config.yaml
num_hidden_layers: 10
hidden_size: 640
num_attention_heads: 5
num_key_value_heads: 1
head_dim: 128
intermediate_size: 1728
vocab_size: 30205
hidden_act: "swiglu"
norm: "rmsnorm"
norm_place: "pre"
norm_eps: 1e-05
positions: "rope"
rope_theta: 10000.0
rope_fraction: 1.0
qk_norm: true
attn_scale: 0.0884
bias: "none"
tie_word_embeddings: true
parallel_block: false
init: "normal"
init_std_qkv: 0.0139
init_std_o: 0.00311
init_std_up: 0.0139
init_std_down: 0.00189
optimizer: "adamw"
learning_rate: 0.000596
beta1: 0.9
beta2: 0.98
weight_decay: 0.14
lr_head: 0.006
max_grad_norm: 0.5
warmup_steps: 350
schedule: "wsd"
decay_fraction: 0.554
decay_shape: "linear"
final_lr_fraction: 0.1
batch_tokens: [32768, 65536, 98304]
max_seq_len: 1024
doc_mask: false
train_tokens: 700400000
max_steps: 10948
dataset: "wikipedia_en"
MLP neurons of a small language model. Each row is named by its layer, matrix (gate and up: input weights) and neuron, and shows model dimensions 229-420. Each number is 500 + 40 x the weight over its row's rms, rounded and kept within 0 to 999. Numbers have three digits each. A neuron's up and down rows have the sign that makes its largest values positive.
A block is one neuron, or neurons of one layer that tend to fire together. After each block is what it responds to, as a language model described it from the Wikipedia text at the highest values.

L3.gate189:526507471452537510424501483504500476541499459524489517461542491456483521508454449511515520534552531459513525507605454472480477499547523437473534442488549412452473468540541390605515453544498555490477456537419453497460521462525453455455452516454491525485413513434479460547536502444512533432446602492520568537478440480445517470515478570417491566457419456518513411505423522485446484474492492477494491493502484514493464472433574516493444469470629510532488467485483478480549478483472510536383549515491456501503476372516512504457543516507539470536495497474406479497477434443518489534
L3.up189:482517516404543531464493535522522569442594454423480508539530496480500418523500489425445526587506464524474490436522537502549547509537461534509538564480516516547489429473460493478483463582494599482510536549435511560558479407556462493474498478474530496573593515468447538538565490468494498533493519475538580586451499454522518462550472482477473510467490462504459491447497581521565484523471492464590468497530455434442561535457555493460598574410477483468504463529488505606546508505470467518461469557481517508542424541531482519545480444474471530473521441473518509460476450552457562531
L3.gate597:464531535484485546498492526498531474484578431476465511501525489462455521473500433548494501558553540506507533425593518481493608529475522462475514510477565509524492538495500491470504524487541540456503520484487487557447457476505424504471470480482520470492492510429546478525539461500463533498473502502525500523501440553453501505498443419508545484482513521502550507430490511577419537451461465444540546471473479530450520469482462493503510476472563558591492505522312483476445502515565509612507518573440456552447546401495498528474475509543425523491531450540436516411502467557487532399
L3.up597:532473468541515477465485526458547468459497549461510452526456515470429477562521380542529439541588512547528579486563525523441516528452497453463525535460500539506495534479482431487567522531511557489474454544555505534458411517486474522426411540496424487521481547455558499451509525412505525526505508493488495529505483583450475547525513460535555519465472596570490491474452474550488531458466494499561494514463483508464516520478528479496478449503440516463490523540447508514517530489520573527493502531497446512473537493511499577503429487518430483565570464607540531450524528499496487496
L3.gate676:565566547522414506513493456500501465527533421528424435478515455543502527493556509505461532379547464512486525533456538519515518463459479424450525430481542522485519509597563477571477552508463570504483517455616458504549512481519485498528518580519475470489452506561506534495486460546561533473508492479519446559480473427525444599456472476427541557517386483502541491523482523507500502526492478531463514520509552507485498544506465464576576515435503492533517511518445507485490474466485535476469538412510473416543549556484519549494489500463481519499514607515516486449535512412489481500
L3.up676:564559521513486453477505528446439483484475457503519483465528480608500540499448570511474492471553503505466455467471482527472484450529433496458515451515517491538450440485480466552511527476516450458466525510453546444520518446541580464478452606488514473424476502529531473524481489483427543513503501523503505481487544506526520526397459444447492442495485489477504472469478422454531528512481443506507492415508533480528553476519554460487453536528452532506469493487481391507495502449576475482444457478526521519419512413543454507435487502444558428483503480537486449506571518476545500461
L3.gate725:498534466448543443541497519428509519494531545545520503524420557537540604514531466534462438450542478636507501477476498476428422491489487485477524488448562463545411526488504495515493477573487517495461439524527508417445504480530474487520515485450537451473435512493523510500484460504531511510544546568442496440433388572464462470499396438491469530492540472483450507499489441525505488486494448523508549468501464573454502508553518502510514487473518494524501506484469482524524469489469525541435458508446498494473527488517483467427458596488541512524460502553515502443547520518544447460
L3.up725:448461487540588426461520539451467568521536575507527469534482544456452499589524544454500522579621529500434530468606607539513493473529485477484457481519513492537495521494447550531605454618525560561482467482519474471522487458524520530526454477496473419512518458515467475545424565507528512504435473486420520482480540458455515467542463566453553413530473506509520505466538491504512535485463499465424511505539494550521467547447515536535437401419526506505504483529499497468496406446567496569481494491458475555493487391511517522517502505547512428536551508513521487485505509484550484460
L3.gate945:503471524496439486553442484515484531565438461425528557525547528517453412520449528462484503415548517531527518525568535581448423487459543552452532543475513533493504413539527535487498489535536545487480504475450494464435447533508524535501474546449498454476488419518519466494514502550499524555478499464458538538430472429516486448540454410448487483448526500495526516495476510521465532506578433490521502483430526506459499541471497407493509441522468501467491507487488559457522439434479444556472443499428459512516505479480563533488493589538494500528439548505487491523358512463522472523
L3.up945:516482522491507467472500464479574486504542523510497483484521523503470531541487487427544392524563553511493501429501461482471483532521481479497549537592530424540384502461525504483429539576515579454517506512526429532505493509455406534476542455550544553551523516449535432532540470531503527434448572478475500462521505477536520519545576482461494512432517511502518422486497490493509537467522496517510449424552549487553470433545438561547538419477425489502495506559473555489506538492535493458495465535489392493556478510506518530471441433531503557478562468487429474531476497526481509514
L3.gate1235:458544574549520532523481473573512486516485535564574551506489507533592543556497557505477412466490505488511515498528511468528426464512488472551454481477498510490442509552421482511431451477422550513524557495450538548448493527534442487513547490515528424545519487512517482470497458478509559534519471518469482420475470460515486439524467482476493509481563460550494475499455534418490486471520450467490504487515504495480501462571443509463459479528516486506511495482498463455529543505504468562475461509522562487548492503478451534518474505474469597460591507519493483474447536541516440473
L3.up1235:514568510529449561443503467522558524499514493496446427495455487429530451548475510491554458508536558511513474514523504489486527545474483485472522480515507521437481468574459497491523488460479503540456510569528461503571548567499411509472532507515472463493576471434540512508542524464478526429530460502444463497537470512430501450562503411494541505436543446488470497568494482515504553494461500521450534497545504500511481541551469535496496439472388434570458541469478547439542456452511530520507481454499502570482495479514487441469450497466497499542465512549503517434573460487478558510
L3.gate1470:431549456528551500550533412471486515551547493578490487525571484543491543545409559493523461481524472459444543462510559598499511521470463543542496475473517479473493498468521420485532520509475487480600493485505483514525486481499497451506553496445492497503439525542495536484527543487557562566546492538394490497487495463503510449581492456441477525479489465513545429513544572531559451522491497494470553505503517481506488470493441475502539474491468524496512502463475516443430458499515581515495466503505480493469498501497649558492453555516497533476557566470483455426457568454566541561
L3.up1470:538500459434482519492494547504535555439560456477478473422424515452495470545480384547464400505551495492579605510533492476517563529468588496471509523436553480506432528508516434496502506479526487479486495510446482514481519546586482540502440503470587476571549425510468405523542489523440443491493537458485437500521509524493490548477500474459525480521458527455506516439520454470468434464526551559480533493456485506506474513541472529478465457462483492535559540568471441475496528444465491487468523503421481464530545484457522503534506482594505473535508521507501525516507386564494469448
L3.gate1528:513557503495537426509469480548512503519523540543460515573404552454538564497461457491492559505449387530531456441470550444488458493555440454472479483483549451476530530529499513479572512470480495520502487556489494534479514437441414443496569498489539532513479540498522432584510454481562488611554461473545578468463465584538511502539483460451551504448540464559520476401442510488505480490462457525495541512460474528548536476491499530436510539563592532514492528492441524475502505450547543540523513555568455420444471470549531480519515453463501514511494475531477526539508502533428487518
L3.up1528:514463509480459525552618620511507538516536472535465445499533483451508496525403502504515487423525450453496480469521486490466478521492468512537499545434493472499520511514541474534473527492468532469496439486509541475464544543515510505452445498435512547447485465486518487499615531481516522492533439481489490475503504508494568459519476489541424508455478468530544494558490479475488475509451454543532545540515473502463467476526501574463555460553430423505462529484470511505465514497541556430471437494466518406431477457483523495473493545523443382581530472548497481495547457479531439485
Unit tokens directly after a number, such as ft, in, km2, mi, centimetres, five-door; weaker on name fragments after apostrophes (D'Arrigo, L'Atelier).

L3.gate104:516487445482481471449444459527437505493503436497472554449550516483543518465479441546502541561519489416502443562418479480458499513523484468445532537493523534517480425479586532496491476588488528529512514559488538551531499465564514463445458507492464530554490455477541570449510498495522544471491533529518556490520518456526485486495422483474555472464487487477448531527477533482490384460519530514527451451420542531542473448483480461418499505518531487502511482513479468567492462515524442586520634545445460548561514429526399506499441499462570440448522522440435465503556459525597466441
L3.up104:396493488465473383550455434506520406469505516489382543472469379532512544547509509480502500531517419504544478470499484567521425541504476512474458506481463467431581480471498549485506463555467453445551487534497478436467585478476478509505462487462509489504478464571437534512509513506459497494477591494446538591503489432519485538560446416444503513463537519422469500474561549475424518463398441576547515504555526520448486471580557535547427525510481468560479519475530509452477527476461531497493475467517485610528458438537512569461486540453520480429538517441506503526575533459538487482
L3.gate859:481565510487485496616526570476517573520568481578461489523517456500514497459474400603542478523491480589515465463469484483452562453483495517486507543523535556457459497452548503488503514532481521466536581452457563541492521452512488517455522558499540511494532495430479469562498473579454490453509529521440457483476424492441456467492519480477390510502492482438513441494490478549541504512570564478537498496562586472535441540428511490464537489467471457488481485482480441521477474568470488473496545511537434473474473492430506469500520527522497537479462431431506528481490500534416443500
L3.up859:566534552402526518513499517487523522434550475486447472439547407518451498509415528598451507509512411478532472479529482421451513490523551534488490523508492482407477585438558502522492511470476442461540527479517424527464546444531540449534456552499476598539497529484496495510494492494494557402426508456576516461431441552556489518544464497447542442452567506501561464464501486480525524511485467546489520554494494548456485499541457494491468498466577496466544499505485531417532484485468488531563543569541468517569467420506493468406553506490487503450492548524462495506536441460508508465
L3.gate873:581543512509496467453532535452449495458499563532461488537510432515532546521371380527532419452510513505499547534569531535515499498490465469421536479485551542542539572411519486513486496514559512573498456504484455515485543483422503447475510492475475471451489549461483501478516496477468510509530577454495552508508513527436480474541450547430526522490463521499473468430529506543492530558481494511465512493503461493532497453543508547436522496405526581546520501564470501532457476517471543567429509479513435465497557474463508548515517566520459521481587397463393519427525496462515506533
L3.up873:486498482504459518524495531500536527472542513551474550488549535481502520509524453515431461515542493562497547427490526525509577511416512521491566454552497547611550546422527549464429546562534487530501545536459476554524541455511531504440527471447476537519436524433495505467567458512583560486508513457573516463491460504479507486506491522443496504502479485512454462473546482590486457524468513522492426442538490492555543533479479467438512507529525533504505469547432504552609496505462510557467516450456405556561518489513484516489454534421527527448527420431519429478539465546514512518
L3.gate1256:417524453477494551487497505513481473483418466565462522523530579532528484512451488491547451462429475466472505455454537505485529459482484430548495512500494472548503494513454519524510594570546435506501500457450473607502520433512512486501403524471583511505542515475494498491537512445540476483492447467533404544555526505442566534505420440460515498547428478528473549495518511449522524586556538454481435516523461526501523452447480453546508489505535480444461499440493544518492589460526519456451492568535549499462500416561502465537474529578482513532554462486448481569382481447501505484
L3.up1256:540502479489586493452484452568484428440488493523454519515470466484474492508446454571499478443528502524491503452618529547482497550454461534495431489520510511552584513486527485496493550516484421492603479532493530531485489491451546579439421405464480447565468472487442560487486521495544538478480432497483491492463463560448489464443526508428513555514500483441454550509464492501469473458412430463502497561553511447509494451410524440547526524468525513503519444466509435538497459565495513501536547476507462503495590398556518547519499537546514576511523483425517521485528573507507453518
L3.gate1307:496457532503541497517457487482538443531448487552452483533503514488557451517508550464458577541547449479488450468487490493458494460521482454481487524492533515470498488459493451455466557582478461502511504408457525505526553455473524457536473454469531470441513550580437496527521527501495600488503524547479533557459440474506471508487497498510519509447442521502531532483499502486487484540443548462545520516537488521477508466455434445452515492413498511571541489570496472516471507467460481530518481537475453559524549502500551605529509483535469432417592480452464508500478443578536551526
L3.up1307:524537554445480491524449555576554566491461594497445525490505430479482500510478448461542450531488467430505491468555526514490432539463550472484433527402545486505525396454516503509493551495571508532446539476543512506521540456517543503529444441448512458513467575514517496469481539359539487468478527532488467492580503487449488518551452524527512463486574518514573572508483474542495476569494460540537500482500480485537488562476531475443451483503517490469490467556479518536498496531487458448497513530572532430522535476513463526487416428514516445441573484478446529498584455510520476467
L3.gate1321:493523578437514528491616494478510553466630490500494477491487552524516470399462556433514473525513507481511543482534531488504526490529582481509494536510457548507496444474479518468446541535419547502476461497499528580491522480469480479551505485512506428450585544507536451524435486501550501541546485479504496523566477427557505546455487532493497551544527472480474487480444533529468515442474440525467454507462435515482535509508457527566469492515483568501605554505559431501407476484466514528530469471515485480464526549592528524495526447474529536469539555476498520463575444516398520528
L3.up1321:479494478504513478515461573485495463437523524548488506530493471495531503504434488504531524564461484469492464487488525513492493487527440429444646490504509442484511496521488545547502439436469519555448497496428516487472495520494544490591507572468593569549460521474455527556476550528513484492492530470543524505473534445541495518539490441536438458493502556480481493457565473455462573516515497595525509480497475519540478506503448483466597580501557545543485518466524465482564408417469549545515465558490507526429494515459509462488485451562507506539441481531460529457519519514494521466
L3.gate1535:475511506408555476507515527506527490515433521463514541545528478427502492539493479495437550537467465512502482472447531509549496506446529525485524474545497507474520466423403509562461499516498498497496457519501472481495557484501559517410446498521508461392542486507426434503571508435498503545476525444511556535491541505425502465467439550497510542429474495515530525495527473470408604496512475552561573506514468529495410478566586509520529516420501454536459455500476487485473549469501469490526497543476569498514494559548427509424481482549527508514536498481520478520490475527523485564
L3.up1535:460486468503525428595555510475517473523452495512521496516546521521491592464452538474462522498539469491568513492518483537512507417488526484511540503489465471446483608525511510533502550547529502535466487457543493492544525506493567405479429492432464440522520515634499508413477515504510497441596526510484496476499516426528554588413499521469536478499439510572458527584498463454536455556547483460449514548481515466493498466564548443472505471488510504479487504536519554586504580482544522488523492503564507470522567498534543558423546526612490487500546489519409445568505476494497457525
L3.gate1658:457542448466572563536443430527517446425455445506489566485526505448484599488428581471477462524498549528531519487520537521480549458508464510506483473500538523479535478490394519485455498507477502505515559490489509500515535446457449462541471472526563469461467495464485465527519480539492530515501487503537454460520489432525487517480485463488534488519415448487511503533476521506494485541468514525449527496535537417525519559500449554532493503467560555474506480481506506463523552508447571508463516512451517519521530528545587621452554455488507466535533479488490503486500436436520491452
L3.up1658:533510494525452488568445423492476462498524509502436529488491534566517542486462530532526507571417498539471503429476529535545428507572495436509556499445505549437541460494525494583537473490553444499494548500466570563516537511496537573500527506547511430463551555551476522459469504514548538530502514524498477451546546422539554468436471511574550486485565457455486532507533508475519490516526510434595491543598518482441465555480466513455558471503509512470511442440545506530425497520511434479490484530521528470471506404557491489452518553468431456480469524516494516615514541552512518494
Apostrophe tokens, mostly possessive 's after nouns such as People's Congress, women's singles, the band's, and sometimes in contractions like couldn't.

L7.gate143:481533415456451539435497540522545452473538523568505529468516500479505547524497502397477499520540471464531467516549484483547506534513453460450499474532545477458511468519505446564493539589544590501506546599523518561560456495485496530415484451454517454443529490418542473491469559432442490498477473491553510535496535510496504515534581491477550481481505512517545509505438481488492498537465493524517558530450501501510460443463445492553471509500468544503492484566443447528495510434524572472478424546536498480446536485552557556511505482476498568497488496459435482416502494515532450509
L7.up143:522519571518473611502498603448441573578573467512416516502527484538480528451506476502492462469541475497470485455501522504511492496541509462528499461395499443545469489514474495612491488544513496481548487482395510567533545513463434531501419544478493484562525604495519495506519522528457489458531529543566515510471447461510537556521453498490518554436463503435502474502489559532495507465508524531538488462527476551522508511453542506482511485533463527494529443386493465498557477439500467452481535476602485540472514492457420491526470523471471461457569521396567516480515461551507485527
L7.gate265:440483508475528490522586487380554512493535467551462523511515472472456558503492527495516401488549441482553469508541512451498546480467462459449475439485527401515507564481513378548504478548475507501533516528511474495489485518493504460459480548483524559434551461459521491532447478474490498456535502525577485457452401523541522493499523490519518464467516559477521483458544476474510456461538538536511521500526499495514555481480455509541491478475503565490514490542498488510509510517519467472510453539562428473551501454497619552514520536515534552553458481526465468486450594419523506499
L7.up265:486547501493476562436475464536498565468547439467523463475531445494522424508492504512535516525470497481510424517442473433516469595509506559507588526449533525508518517547549474546528489501530440473421462481461536427539505432445470480506498535551532482593458472492512451478495560440533488549478425502433508511471502538519443496502581535499551527500539575415516541464516499458451542509451477542525511501484565542562545472461536518479455497464538489494478492491484519530453481518464519511444507485516497493526516488403401533500533445502463545495479454499461481558507499494486483527
L7.gate1268:509427495491513548474485465498482502550482552545433533481494471445535496464572517358424482491603483508538424483467518533483358525501491410524479517509515469531536497550472457548464500446542510496531448570423420601433529505498567566510530522461437445478532532587474516536478518513479476507450480496622522533422530530502513531458463471453558487484475570465509507539427444509503517543466459494488471497506480479540534541478524458537414460473532536482566488545473453537477483483519545495503513521478552505509502491514497537510574521505568512453550519436500490556494470503531449488
L7.up1268:464506504482493472485494509521545493518537518492519514537529537464397500485561508447481509487528460516520546483483414491472443523484554436511513463359483465562383467546569470532480494572530477484445508508502468451488492481474532486531451450498539510549424510505563422476470524499484470502539511518466557468444455471533460484508521511469527467413414473483466515497490455410485426594516523469477544517446499514515545470505537527542574489512480489511534514554530508482515503532477430526473525447423430411543461500542567445495502460548409522612517483543540490483431504499554505469
L7.gate1421:447504444498506490522500494466596464496520536521484519548517465397566521496446490472468545525602487503545473532509503480571536510447481427442447503434559597565486486506484420499491547585450513547509446532516541469465576443480512466442558465469455470473537547443575457513493497507458535506480478551443504497450533554540492537516495443558495512448560485557530501471501552487512461596463509460482589545533532499517528426458426541520573465543423478522502552517378478421471505466585474523500486549468393455452502564518578542482522503577474496481555447478460473442465492468510496444
L7.up1421:451479459534521487503530519547531478485527444466475581470489536455529547464482458448549541495522436491522523504497493565474563560481506475432514512458482536516515513511496428430524545541443521470476425556601419558498520476510506476421455431538451483487570515569525511541492521485462530508403510490498450544462565575455534504474456485485475529448477461535505495491516516467426492505483529529454575574448496533498435481544410464537611451502536489504472556500473474512451475500621541440493479479432464502517634565487527499448459482561513510538546507459429521539507511542480528479
L7.gate1655:409554573474467552402538548501479443472587493473481454494504467425544588463497481454501502511545481447516536525481564531572482510516540391408493549469529477466538508503561476545499518542457505511451501491531422505459558466443503475460505515435522471491549500528466461491476520406533510551529484490480512558506488545518489501520471488547605586552468415468478467497565521480448544508505513509532592535478460510560430547499486524494486464496454526494493477506521434530501420515496493480531462501509512507505520494567459549509491483549486399510631514564469466456451508526429518521
L7.up1655:546556527401474556520523418556535496507476471498464600516528455561547489453454509519464430517522507477517404492531516513545476583483459529507541493439503486530465442507454540500433488534431501528532453476496480514519441498513526503564480513478455506474461494510494575572484433512434480458516475548600505513545450502437439465435491462470515546484451441489449528487521443462514517521583570482504479513518523437505533453489579516489538496479620491506435472520465445479497529490557486519511493507470461552466491535449528503446473507499561500488521432465507466502520505554530498555
L7.gate1674:456538519505509543522530489514473490522527519539555555452504530475466628516484464445494551507518488492448504495499494601484479510556476437503415505499518558529503486511497466460443523533522497534490527508526467538441529517518458472442432552476542492472484454463582425508545547477442495497449472504501518510530530509434481557543474503543557443474542474512469479462457510492466516508570550478479550529450535526481532508464487507479409525457474526542503486472470489489474522449625501472549495529526509529500434474481457558528467478556494451487437490452417528522542530460505499489
L7.up1674:548608562589536577492506527523475585541515584539456540485517488515501447494518561525501458558462474494496442497474424521481478486447452411498456511525536504571576540538499522503460547492487470490546502498498471512530485503493504480468475465488507508541519456487484517487502439496423502408535454561465546504500427524496571483514485501490496496475484421446466462521466532487467527494522403450486525422495548523508506504453474519516477430384510478481543473482491456458520493521522489479418509478451467499471494635489509493451415497522464461505519479454497516542489441470543563520
L7.gate1686:473530493499517524461467428489545456495503575441487518501562534437478436441466510481484552509500477463471452545473486470465489485515525509489535522472557526451512463510504487550524514524515521503519479580497480538464422503525455503413541456530501586476540446546553447551507567478439468508449483518472485514472490473546386501516479494505520524509542498443484499485464474540457523461445472511487594550453508500474497521471489440534527458487459571552482515553445448464504548502502514511458519508545588541540545520509537519509453496404606434605525445563442510410494546535557522445
L7.up1686:505473502467514531471488540558426544446500482529464458515520562490518555446472448468472547518559501532571566512500513523481483483515437500399489506456515547523549496491508582500426514514503499487469435565552560585483486508501486466501517518465473474487469498462528529540524534521425425525448558500505464552501468509450447557508485550487472462455558563509558448456473506461427568474497472543522514475485496524471495560511492539582499474518479512477503554496495427493455513552484548510517588510501488499445594484500529497388444451457537561500523556547455488482591542489510518450
L7.gate1706:469517424436484458476501540497529483507493513501434512548513516475504459560487432452506499458547434417518513547480480534447511508499505493483521533470501550498503474444531440529511562439523513572516472584522472513517540467452477498405493492410469540451499528471487509504569513507521547509417380518514515470505514534465539464454504458481458483458524480552511534436458441516486540487516449461520538479534529463542498531520498426489550442461468463551532470469472500466458419526457465520465506473550483503520557482567537483540516501525592470507500561471462482440520481469470451521
L7.up1706:450531477387466508468441432449504513513526523565452503545511442560518473477478536473419533506515457484530474517475499494505456507506583496483373570474523562469414470581507452526492468558444479599436499498519464541487553504482538449447505531559528434527441506470496524472529452490537519519483460495445509520496463436479493438497508486511556523395525508509473457527447559457497544471416554471487506483478475503511547511452503563437468521515453472480526537580504500501510515458459484524521431524496464509473516504476454549446476489563438467476557498500550483486495555475524470500
Units of measure written right after a number, such as 13.65 meters, 76.8 × 94.9 cm and 500 m, plus trailing digits inside long numbers and table separators.

L4.gate1015:437517515404581532472450513529508490485472414441481571535519496486512457475509433485504421448517487546491457448494545503425491458528512515410468549513526553488548467499532490527492492428585531458478586415494491574525559517471503471494521421475516454472473533466441509474582462514514485522519489481514499508491459529479469498462509481533524485441440491445579474508516528582484529484520504460545499478510546473487522519506504520482499537473517487460415498499425470508487487541418457522551537472506507517548541526555527520523468510531518451420548536464458511508462433511521526508
L4.up1015:415537515543497474503602444495475504459514535532413480412508453532411472547507499470448515522536571550486529453517551486484493574579452504518508495495502541491405491473521554571462479556475551465544537480446470548507503589421496543483507510448536509443490447471521519532513509507510555468495443534479477495521507442523476477436460445470501501508487387485554565470489505497451534511466508504464491561516525480495516484578497569545511444561471471510533490502502477450539543495482518561417568523517552496487449415486419444492537496558566480585577550513494544482424483488597461504
The apostrophe in possessive 's after names of countries, groups and people, e.g. Pakistan's, Women's, band's; also some German word endings (Politik, Bundesrat).

L7.gate46:552508453451447551520545487564443551603502388475488534509543529559518478492471492550484495449477530494432521452508461482485511493460539542531551548497507503441561515505542525452475532491486642448625419462497531521481432504486456376467431492521438498492436489550534511532550514558481482487505467508548555464465536477461514441436502527420517433498459466469489552468474559499521496486480432466500447479470488471469450495528448493505545506498449495474538475499532439476517483547471549566517510521503535438503575516513525499488538447468498530456496464491468465558515416495499591467
L7.up46:549444558560492478516451433478450546517554500568477507554549550588550491500506473512443540551460534525471531508610477486478478526492403533504497492427480533541517508496484488528488533476445501549502513466484516498500420489529467470567478498529514478509444437489472535492511460463534514529544516424540450464509526548554533456421478584501545405454450507506495500509502509419507432482463525471580506548513511510510533471534444484413479475532479453448545510466519572485528457542472556501419511574490484516561487483484588498472491475538578523554469486620462529492455475553587555449
L7.gate242:464500386495452510523519481472549451471486483464482513455453501490507477525538521440477485483515479513533523532441565522484543484492445435472450456410519439493477522464418553545429507464521516496511476537441505457423473506473475516430501573470508451550536467479458478481531500472553443455548547506529501478505521462565526506536425529538538506468475532464471502502485526493542516532526514442492486473486489501531504493452479550502565516504525478473502494488521515516551541630510545486478439539482462474451460418530468452495481497540495486513497445539448496437539496550512519463
L7.up242:543544515526520495467499554422500457546544512468487570505489507524466472402549506502436501481549470481528518520508522502502516595522504533459503500527540533475498532437531537446478460463440476510504509544438534490477510494602515485420528442504507519437443479475553509525394529512489495450408594514489450521514506547534502427471440527488506438552468545417471492482594475467530510418500509465498485439428503527572421497531603437508487494451503551496554554479516555524524587518484527451465550480494507460492551389493490456517492542535532473486496496440531544558413515489486520460
L7.gate253:458530448561507527441562424385537449541540516514480480501519600428525539522522471449448545477491404502491450460584463581455468496539538472496504454528505507516488569547480523471495535570476481512504527472507465518476528529480567534529534528516547475523496443484563493479574462460540475450547443521495431503481431549571497437489404471521502520438480522526459473413553508503503481537470541517526464522566528488502549372427519515508494553459541472515498477450472472450505554521450487426477479445402466550472540481479513519439549486501499538398537461503442502474455508514525464443
L7.up253:465529445563436558492527524482476502540477515458533460472481468507499477478542540524521478548481466434468418566521485424453561573535497443526450520476512487473530468514463488482533494472542491478466572516485438470473568553551485444485552548506424434530504519554460518529465549491536492473462456520543493530466493521476499501477415575533555509525420520489479479540497456472569531541479551491526487457495579557484507588462443421448473436592472484478490496439504435516607522443500438478530505468517515467484478471490461432438575483487474384470447529487493538465535506458470445480
L7.gate385:449516502497436422540537442470532492491529579544553539478583491464527526486534410489542505529521509516424489509461573505491494493507515458540441510557545483600469486510399455510523521470526476435467482456496535484487494490521575526472559402474594448527573454452537500442555488515611503525494566515531426478494451522532502496533486467526454523503415425442490566565508397498507456496495554490499468523469472499520484485509527593507481495518498491450452458516453500547531422495458496397518421470420456466432494522532565510491504551478505566478516483463493469536471520529490429518
L7.up385:524475498512472472433487501528496577479493445497447523535513478457459477556506534526521454536426405533497466473510485479550618511548409516486503518439507513507496470558454461564558541454501500449510526444496541578540457467436506435468452520476492529551524503507553443536404448555470480433544521537436439490526564499516474581540484495499485539521516504518466502492550540527562522490457532476511462558511426448499458498511520519424436529486564505521455524636478519574470431530535424535594524506467508556479548506533527441543523496524504487475488513488564518493590523481594498490
L7.gate878:452488543456490466494489522518525461472520399468472447563426551524528521446481500578527446531504499477478524574511453515532528544418429503478523492512544537511491514519492485517582540498514476453591474449540474521462453494473487521489499548490548535477587419498515490464519539519455549542531496514574538474490488482496524470529477478600605450473502373521580455531471470524432531582504467473467525473506479436440529476456523502518508499507509512506457487490383514518449506549528496498474499476520592470456482477504483479531495492421464526491534497532463462419480474501538465523
L7.up878:390444504546469499467472496539507537460493468548460485536427523524607478436495441572445506472472466453506540546472472446524536608507535534494479486401528497493542491513518526516493496480506479439469440457463486481522574562415502520476431496489564532546494487425466501538416513469443482534523488403532476546529494423503508545492554447544522550481438444558494437586441555521466535528414456547549486487514454488468493520513510564516485577503492504552424516434513429535472490484548619511512492463506519442461499568496455500523440461493459502435501518517455503515488513553458517539
L7.gate963:445439538542555495551517505513504490550507457574584446475557513503482524440421469571526516515480587467436490496578461505580493501458523512537473505542520517498519574473505473523492638501520461468493522491473474515488507452555477517490506518471582550416519527477486569572532523563468483553488484549524482525441534471488569528551453527566499495490580502508492531528498498511431526432485516472471566455459512455495559395599548478491490474496514437477494489504483448451458542517544429535498478503459523473451511457548471561542478476534518562470470500490513460476512542426512479496
L7.up963:477518560484455508470506414517575515444536521504425566473556486505544541494482517498531542488478400464469500514524542477574546511508471426501453471550512490589516543447545508479502536484514495545591512524525505526563542542446462530517513515527482558457516509419434501506526482560467522468552444533580487537607477520524539468495427444449510452531502468465519485484393550582546500455507477491538524514423531508522477514537510513467458546512495520508470492512460523537497568468518543505547470525492551531560550501464510445465536501494490514481486461469510507526566485535503431465
L7.gate1233:509540456531493507479511464575572426584464537519559494493543493452465503572525514586492490545523517459514490581435455466529494548522477471482492516534505476494527492494503516495538479440500499415529488457508504464526483542520453481463508508507512504538473520511510551490544496529451500515541518564388510545538488513506520489455449383444529507474435502439538481530499461524492562491503535516540507510515454449504510506536591500509474638468491483542466488494496491513476506547525487460525472518495519522539490537547446505494471466514544543497521517451504487481528542497476511514
L7.up1233:508530557547517454503582569496509443495586437505490497459434460458470528386530427543491577545524521478518533521484489506492558549458464507437470523509501504484536481567542464461508499569475501433485478490441421496518556520430472539469485525524495451480506488537457469409502471526494517550472579521426593434512523536493486485514472467470534526506478505452528459437601527490426502546493489529536542534500586505445543452468502523544571451479550514465473454455480440520492526539493517436476520574471486473458467460522480492449499573509547481551470514473492506467499510448458441524
L7.gate1614:465581551491425495510482509468476523427591515529526487554512497538478498440433445545473437516479498505544524483508446533518507501547498440494467528487572548483514524480503435585417544510479495486485469471503487478492489464438453496503527507511552580531480505458484531510552548444524498500527475500521484495508488433545509548500443578387433522530553496485468514473575525506454497508500465474469550515432442518534471438572481505600543504480537491445464521487479505488512429441501500450506502517496518522476517429515516545510460540466506517491498439455500479548522428455474529542
L7.up1614:493455550451472438489531556478436489493485557636497423546481543502459514522477457505507510475498395484483502535550613520487505518521492539612545481448498543479550509452449513493528462473533446467514466482475500524535539518490439490445503458492571434444410498497521526551488517555523542561496509516479490448410554486533541535553500479523418501533493553461495418479538501483561504559537559443463438532474499471510462510523533560488453478535500516514502467463519504452550480509482456426485496500449487513514475510510486530490529482461461541485531562532558513481488554467521510421
Apostrophes right after a name or noun, mostly possessive 's (Powell's, vessel's, France's), also didn't, '81 and N'Dehoya; sometimes table separators and header words.

L4.gate1653:466582466411534512453544523440428416514521497520533596487389483479555543531389521507470493566526405450481505543545494491561513496571488500541512479479510444470469495430471509542547515469494539497500409442475465485552512475548499493517488546446544503465464496428470495496458481496448523534538502472466482432517559438512490572510501522423547553500465491475488528458485510507473537445476465480465484524516501449534455524513505547562495526451465501575511486544407432467551522535485576606501484472476511542449518534433557510432470489482547508542545437532547472436470507478526464507
L4.up1653:555447512503453474437422543502599624528542496490540419494580508506509521425516491445461481524522547510514478424469538469512526556497563437412509565511506528598487445475446474559502479564494414514468540555524520491466532469479465464428519509512420516555506487496547458526478479537434432544511535595513502483497488500473547538450488559425495597424546502520479522498510536432489512470569562554560531508484447480457598553441517494546548512492460465539544498465540516538487513435560527421523532515546458522435426451503463438509468441545493465450392418544416541437442447452440493520
Tokens right after a number-plus-unit quantity, mostly "of" as in 24 minutes of, 80,000 gallons of, 62 years of age, also units and brackets.